config = dict(
    num_key_value_heads=32,
    attn_scale=0.177,
    init_std_up=0.0154,
    weight_decay=0.27,
    decay_shape='pow',
    max_seq_len=512,
    max_steps=6260,
)
MLP neurons of a small language model. Each row is named by its layer, matrix (up: input weights; down: output weights) and neuron, and shows model dimensions 80-207. Each number is 500 + 50 x the weight over its row's rms, rounded and kept within 0 to 999. Numbers have three digits each.
After each neuron's rows is what it responds to, as a language model described it from the Wikipedia text at the highest values.

L6.up8:426616542453510447441457488510498545453504545541483408472422508519438510526476435548531452562431515574514491486543502544492553394531539602561506447444432374527594549518511485513612536454570500500474562492519507433469497512495498597531520560490503432525433515583525478480504498549565437493415566601531497489531487437482530567565504432503551514413417493544494536476491479520451462510513
L6.down8:539523526429514533518591468472483481506465549479493448541512576411523518600481492450461531566538506443456580580452532561461436442494521503543410512462607455498490556561492530508454577489457400423595466546479470467468437437463460399471414423521430561479483485537461536540449502558466580427593506540536549573511602506451451576381573522435472496546520467450467482528501494510507523456482
Responds to: Second conjunct completions. Word pieces or words ending a phrase after "and"/"or", e.g. Rent-als, so-ils, St George's, biot-echnology; also possessives like 's and your, and "to".

L6.up1968:525520458497454495501389495470449513451481555427492544545466292461487447481498429494478463515505504470516508478496615399480584520393500452481483557494520539509435502437497500534479471577445446541461486496544495514525503378575510566507487560587489509546414474589499347599420557452552565552489509564520516488585395554503507496584583596504538490577431481555535506472419536455481468407400
L6.down1968:508551467516475424628468457630490439453505478498483480430504513450548565454513476514597556550482518491424621541441526455479490386495404448534458533434562453462589508484427459554526522523489537488505503473531545511577543448519454495365561550481465560511405439486530481560504514557506551428466522523508410612424418484487391481509481514454540494522462450456436447504563534519524537467574
Responds to: Number words and ordinals. Spelled-out numbers, mostly "one", plus ordinal pieces like th, eenth, ird, Second, and "at" in "all at once"; some scattered nouns.

L6.up1842:481525468475488521460503548528613533425460492473467516574463486454484468491505533515529472534584550499545441490549503531533490518531543506546622472515578536502582503604467480451456532480427490521414528470448410474533488498520556526491541584538544492404560442465505529507509517552580487405506482561503431494497397567406454501405519526460501555505536439518522504502428530424508545493490
L6.down1842:438501587489539541428448491557480421464561514505537473509533499553487411519465535550537449514535504588428449433445483504520517496497565507535484415546535548491503613516506553403515494448458531539536479521475493467537489495457493400496557474456486518520497394420470486415518476422422471536530418461526474560536468603509524473488573580490577486510435517557454466386496635489542485511505
Responds to: Post-copula adverbs/participles. Word right after a form of be (is, was, are, were), usually an adverb or participle such as currently, still, largely, taken, played.

L7.up482:484526545480415347431469564501427538534415545452515451654536390515541521521491486447555524466415482566525468503508543396494523507431459509495532549533426455400543529488549528551527665554483383486434498510508469457579499480548501452457510571419501437391497430501404578515524497573497595491532465483593456510560444443362518467471475516501505542510403483509538606475505547477590471535539
L7.down482:470466503452471485459544523559455478527533527516517328605483382476582527494427516533544499520531464533612531509510511483619485429526546443487585521579564567640398435563574469563463432465515384423596487594542457502581506497535498468452515524534489519483568466502426576526493483579506557480497505454518520565506481445464490468511526432532531517536518491505541490551571496500508622529580
Responds to: Mid-word subword fragments. Second or middle word pieces inside a split, often rare or foreign word, such as vy-ty-nanky, norepin-eph-rine, Sou-ven-irs, D-é-coratifs.

L6.up3119:575556559579486501494505521603536531509544421528534466529570430522499477552456459424443574613537460525585506500513504472460592469584463468578507580442426462567513497499637461533503523539560476442482435412458434420482486503521504588481541503472516390481516531424505533472439580375417453542462474449543432390484486470405466463534547523475426511445479466511576490486467534525506509480475
L6.down3119:443456481438575452466522440460564474515509498567519513560506568523487492549547571437544501456479540534401449543492379517518515349508443464447508546499508417476555523469415577483581479448504533468526577488548524526472400433478495672557433503434538448473582495445492589509419427509485507492450589629451518504496474586509520535521512491544490471525583586468493459583480490495503429514461
Responds to: Mid-word fragments. Short non-final word pieces inside longer or uncommon words, often starting with h, l or gl, e.g. c-red-ibility, el-agolix, and h-idden, gl-oss.

L5.up2623:472581479484443435552507550540506480446577459410555458551474475505507491520459531479407572512499497481476496517570502541496431483390524508572467504473389481466498539469508499496491536566499464424408503550525501469586567594470449582483496501408517403454462494500483521601458514477467457458514488390487474438565441499476540438483574520451564508471402458463492493536449622472548512517500
L5.down2623:564439486494506485538542483450562525505611495477489565505473553457497485515503485445569527405496560487477562548459525451478551421520480486427494550459529462482600476419407408508419475513525500555555539426533503570500532476495443499412495499464502450518498499461522471476559570498546470456548446583505515508508516441510462476535484493539578438542521583554522506466503626434412493495485
Responds to: Mid-word subword fragments. Short inner word-piece tokens right after a prefix or first syllable, such as re-ent-ered, re-vel-ation, hes-it-ates, Sre-el-atha.

L5.up3211:532506507545519501528412489553551482414495549424488464514532505515581444511517503443514522567577470419551492391550490505629558494547556554545561448521575452492484507475539446499558589546416514491473568505516372455490527501522531501514498517536617426439474514550449524534512524506493441537585469411513602516402466473571507446440411459484442567491393434518534521397491536491544448501451
L5.down3211:467570528628468445538465410635516482506486522412539462519415481451619442604532463568533562574539552496506478452431532504529557557556477423608560509473507416440457562523508478527548536544462429407547461494580489461489512553536460486521451564527602528595507521494474512580546465468503438550517496435474466495458467451536496444479536508586455583490518443501486498489520431450560502484555
Responds to: Birth/origin place connectors. Words linking a person or thing to its origin in biography "Early life" sections, such as born in, raised, grew up, into a, named after.

L5.up2013:471548511448445480447539540601465519473399478454530432493448509527556491474513511530474517527546508494537387507570553503534527487548581453592570481468509500454556510464488510595461563461399464392487542478515463457558546514428483536425521525530621503473476450519498478607472490527474551391517504507508543516495531460476434403423512573381450513442538452470521483445530500519466533477502
L5.down2013:422542542483522486499569502531521542475483503468524434396475438519484501453478424450502409517475489509486580519461490501571510523460489470575473550394469483459528553528506527434504439349504611483554442518470448519476492529528537388502508502441494474448510476529460468452529495482530524538521547517455569477556546518556451513566570489482460498540451525507466482347456548516534470607474
Responds to: Post-copula adverbs/predicates. Degree or manner adverbs and predicate words right after is/was/are, as in "is partially paralyzed", "is fully resolved", "was placed".

L7.up2798:551522466538425496486547585544467594404513515544491408597574526514505492520456487530491592496483550528500468496389531472504473406577569550584519477514485559472549487516565482379481549452479534459422525544555525454566485494401543483479532483543627456391514372499477485531488530592463544484517528440524569506377489514435469439454549549494510521444570400536464557510498470543496546426526
L7.down2798:455574502551503496576497523485506500471535513434405472468607466411543535570496448510502481501535490517468517453476469536492442497469577516441562474444436442530436562543460558489526546561545503583552406491507437540494572461480534377483523517431470543510485518520383560431457522545563552549458485567559488567492517475523552560438502513514473534604471520390546566483495476499499347435574
Responds to: Predicate-adjective lead-ins. Adverbs, copulas and first word pieces just before a predicate adjective or participle, e.g. is/was then, too, very, s·ar·castic, dis·rupted, haz·ardous, also decimal fractions.

L6.up654:509555528526459531465576514593555524452473505448547464519504503584529440510479506452572515546555502571610372432480490368446483437465410518555543523552511520574470509519506488450464523441516368408497482500460465463434440475521484444419536545528575486475428499451498529673486547550472487518497506517477450555483503553477502455468496558522448559507518405485427535444593497518465505443438
L6.down654:517469532462540541534471461514523537549476433494495528568508507524519593523456494501529490555508572451522475579463439390510522463470509550561472533580471473543575495513496402499467523521558516475480514469526494467507481544495437441439575544427487580635507443528488448430452404529554413418474510560519461602499577492582477481445399478498527509633450412491512510520515494499567438495505
Responds to: Date month prediction. Month names and the preceding "on" when a specific calendar date follows, e.g. "on August 21", "born on January 12"; weaker on place-name starts.

L7.up264:479509519609458540472454445518537556407492446499510485405502458490591505590522508500599542552560572510471506599525486508516488499498549508461504415490512451467571562422534573522483470496532426467466440535462550446488513594480524515443567504505568489455538415544513472584507464465512561502454482471503575459520406554488574450513504490461542627396560465527539457573418424529519497574546
L7.down264:464515499544504536528565363448460525506423487536449527544501519499576548552552524477458425483507510521465583479589486527495478494553365433428390488506446565579463543533491535463534497517538519484444477446543522507545432556467514438417506422511492494478568537429465540491477518544471466460522529425511560470525543401576522440431527510486618447503435488485532440467478489496448438442572
Responds to: Word fragments and table cells. Mid-word pieces of rare names and terms, such as Umb-ar, Euzeb-y-ella and sci in sci-fi, plus closing cell pipes in number tables like 72.66% |.

L7.up2279:389556483477601417450485417484521574423483460596506578476499422513461576520480445467514442576570520529554467512593404498443487443493512546523540509519541477540549508552567493526463457483444467404358453454578510428500521556496441510492521473431573503556504495356573466521496591673504518470442607492344596464512533490413392518578490548491574588486440505477453514386499454557559580437594
L7.down2279:471591560501451486508512609525468481558565461457472493574540503602435484455423534474516492522433484444491564515462500501569527386501473470468443546530452452430475405454494547522494546494478418409492552463521583543527425460546427453421502547503489498516520523561424409470462544542437535416493373485522542544525480518385442533448520489553514526507526493493420610504378489474526492506546
Responds to: Infinitive to after predicates. Mainly the infinitive marker to after verbs or nouns that take a clause, like chose to, ordered to, tend to, set to; weaker on table pipes and list tokens.

L7.up2990:439593475515561492584504521560438524418522529458479432467444514475478501539506550456449443554579485530538421512542498464429537467490517528489564422443469449448499524478523540460426537460453519476532444515452480482530491550491438474492504458525486523461447519438469600532539505558631524457516511431470466472423433581441499361417494520451505566546420482446560544373516534501477572510487
L7.down2990:446583490499495510486465502577513576497509418511518487529463413408559561541506510451509540551508445499491472493512553566538518531554452594528569578511535480433507578503558473642577473421557510452513426532408562423550478529544469596555491484527498391527555562622535465504506544613523536515553482505544475515525509502475508503530488471488545596413449420441482488484529530462434538525590
Responds to: Predicate after person subject. The first verb or state word right after a person's name or pronoun in biographies and plot summaries, such as is, was, began, currently, appeared, or at the age of.

L5.up2173:464616545481499479440463476454423508457497471515479496453551413642502481574459457468554546536472463558471498521559529504507534522478476553490550491507457424564506539557467491509617525597549501457494563498577498512465537581532591471472629550523586500511496592510432480533497414519489415497486462456521488499514526444537498545512475383410466395450504505579494548503434377455450517558456
L5.down2173:524573522544489499571461640390587500518474541472513489578480583385540502478494478551515423395525517433420441532437532483528468480490447481382495489499552481483495513528516485429453535482526517410510515460531538443594541406483444541543443557506613527471529450504444504515462459540514455530548538493531450518456518506530452463535495577546529602551625575503493498463559494528473460432585
Responds to: Possessed head nouns. Head nouns and their final suffix pieces that end a possessive or determiner phrase, such as John's death, Sarasin's shares, hearings, formation.

L5.up2916:455545554512538486447525492576515559380576531472454516528523461604522438452416508540454504581557478441574460509626450520511618444498504482578515485499506501471420542528575456531444564416503452396430482517460395499564465547492518501407523523497537396529435481512475518529545545565472490451457531434513498543508479483520557505478589510507393539428521443504454503549552491570568570458506
L5.down2916:618537495450565512506574480519504590515563514519481553515447537518608498535516473489464519682438563541610535447491429477515505516516481484548528589615451417496550501493547443456469551439479532580546583492475550503572579551431492530550416509561535489617546477523494479439504451491456542474530401547563549505563447573481509526431541403570530457474505434479510521427474562500530459530612
Responds to: Month names in dates. Month-name tokens inside full dates, especially birth/death and release dates in infoboxes, e.g. Born: August 22, died 28 September.

L7.up111:439553507522463434460587535484570521517537504482539509604482455618551388468429347507423534540523542523556498423489504577556536530422498482505505460475477484488471502466512525532372544472488378478414507488542377461503472559466492552488507570554495454527403509549493539464584557565483541486523496394511489542512447525475541410568518520474468437498435487584404482435509463496492460567575
L7.down111:488445448532575490502421492604557476441511538488542432418659422458522532500413432455430448580556506647485487475518461581393565482565602473619542429498533491477530511401520426446429531409466440503467490599593515466561487466543441445486505559599559536587473479635525598539447520602443444447521527484555514588552475556469560551436499511500478541556463438483471507470443430487502447521557
Responds to: Date lead-in before day number. Fires on tokens just before a day number in a full date, like on January, on, Monday,, Sep, mostly in narrative or table dates.

L7.up1542:459568502550378501534469515438524563510499487424440449607506447433577474493510515495428430540569521489481453536390525470477516435451512528501479595509535481426572479532486412461544455523483367465458496482491505493452514443505578540521418580470568549425537519534566442521591536543438502521461592507497492487513502485439551496449494560441423582476485467520526450485411520501531505471532
L7.down1542:419506536484389506566481472592525423587534547618488497375466500474511479504510541587535541506532470462533518529491514509442475553537496528588487374561471463588584532577433530556557510557464572539546507478466475550361469509421472510481466509518461462499524475449522435557493535508479498484482439511449502490451483459518479513511552493534485603524515417520524507484493553501496582513459
Responds to: Ordinal and sequence words. Ordinal or position words like Second, third, last, and first, often capitalized in names (Second Persian invasion, Second Impact); also leading year digits such as the 1 in 1957.

L6.up3435:486425459476578453475539462501533563538484462492479482439489576461544502554410412461499518563607500520518410520514477534492464413482536524557495471413463506454490637502561540526489439440499483505387501518466391479432474470501487640530495555521499450485542476427536397599479467575465475475468513457433624537519534535548544461506444486427541502527465533483498450498414542525474512448595
L6.down3435:507547464446531528519405484472468442453533472509433496438513451449559428510440401485504565512494576514450521497380456428442546613488456417520457490513482532484542593430462531610498496549476422485578455616397437518499603549495412457463450441417451513498458463451488526586482494490476594461462562513456473566455508541521439483538414550538392424468529469496522488466527444573486491442495
Responds to: Continuation after initial letter. Word pieces right after a split-off first letter such as F, B, D or St, e.g. F-ec-al, B-osn-ia, St-rat-igraphic, plus "===" headings after blank lines.

L6.up1890:532516558574637563552494587540541455483395498533545460524518483473595536518491448433474449510526543449532521426455481461494459538546517500489495454526593460465382487459518467535464425565431492411510576552499426501599506443533507481482507495514513516511458472461467558583621509474544464515538541367514556450508456480422560442441459527465397597551492428589516420467494500519574493485491
L6.down1890:506507416539534487591521456564508491431526546445572524485465485467422400461560478462461532557456570508495465509436469528507507535515510498506545563554506596447489521465540496481528428494488406536500441610379449474459536573490487393445449462509491452550451505529548528540562433548534575574520533459513394467557533540488422453558555518562534488469495468458561526549463452522483482479562
Responds to: Biographical relation predicates. Words after a person's name and "was/is" in Wikipedia biographies that state birth, family or relationships, such as "was born", "married", "daughter", "met".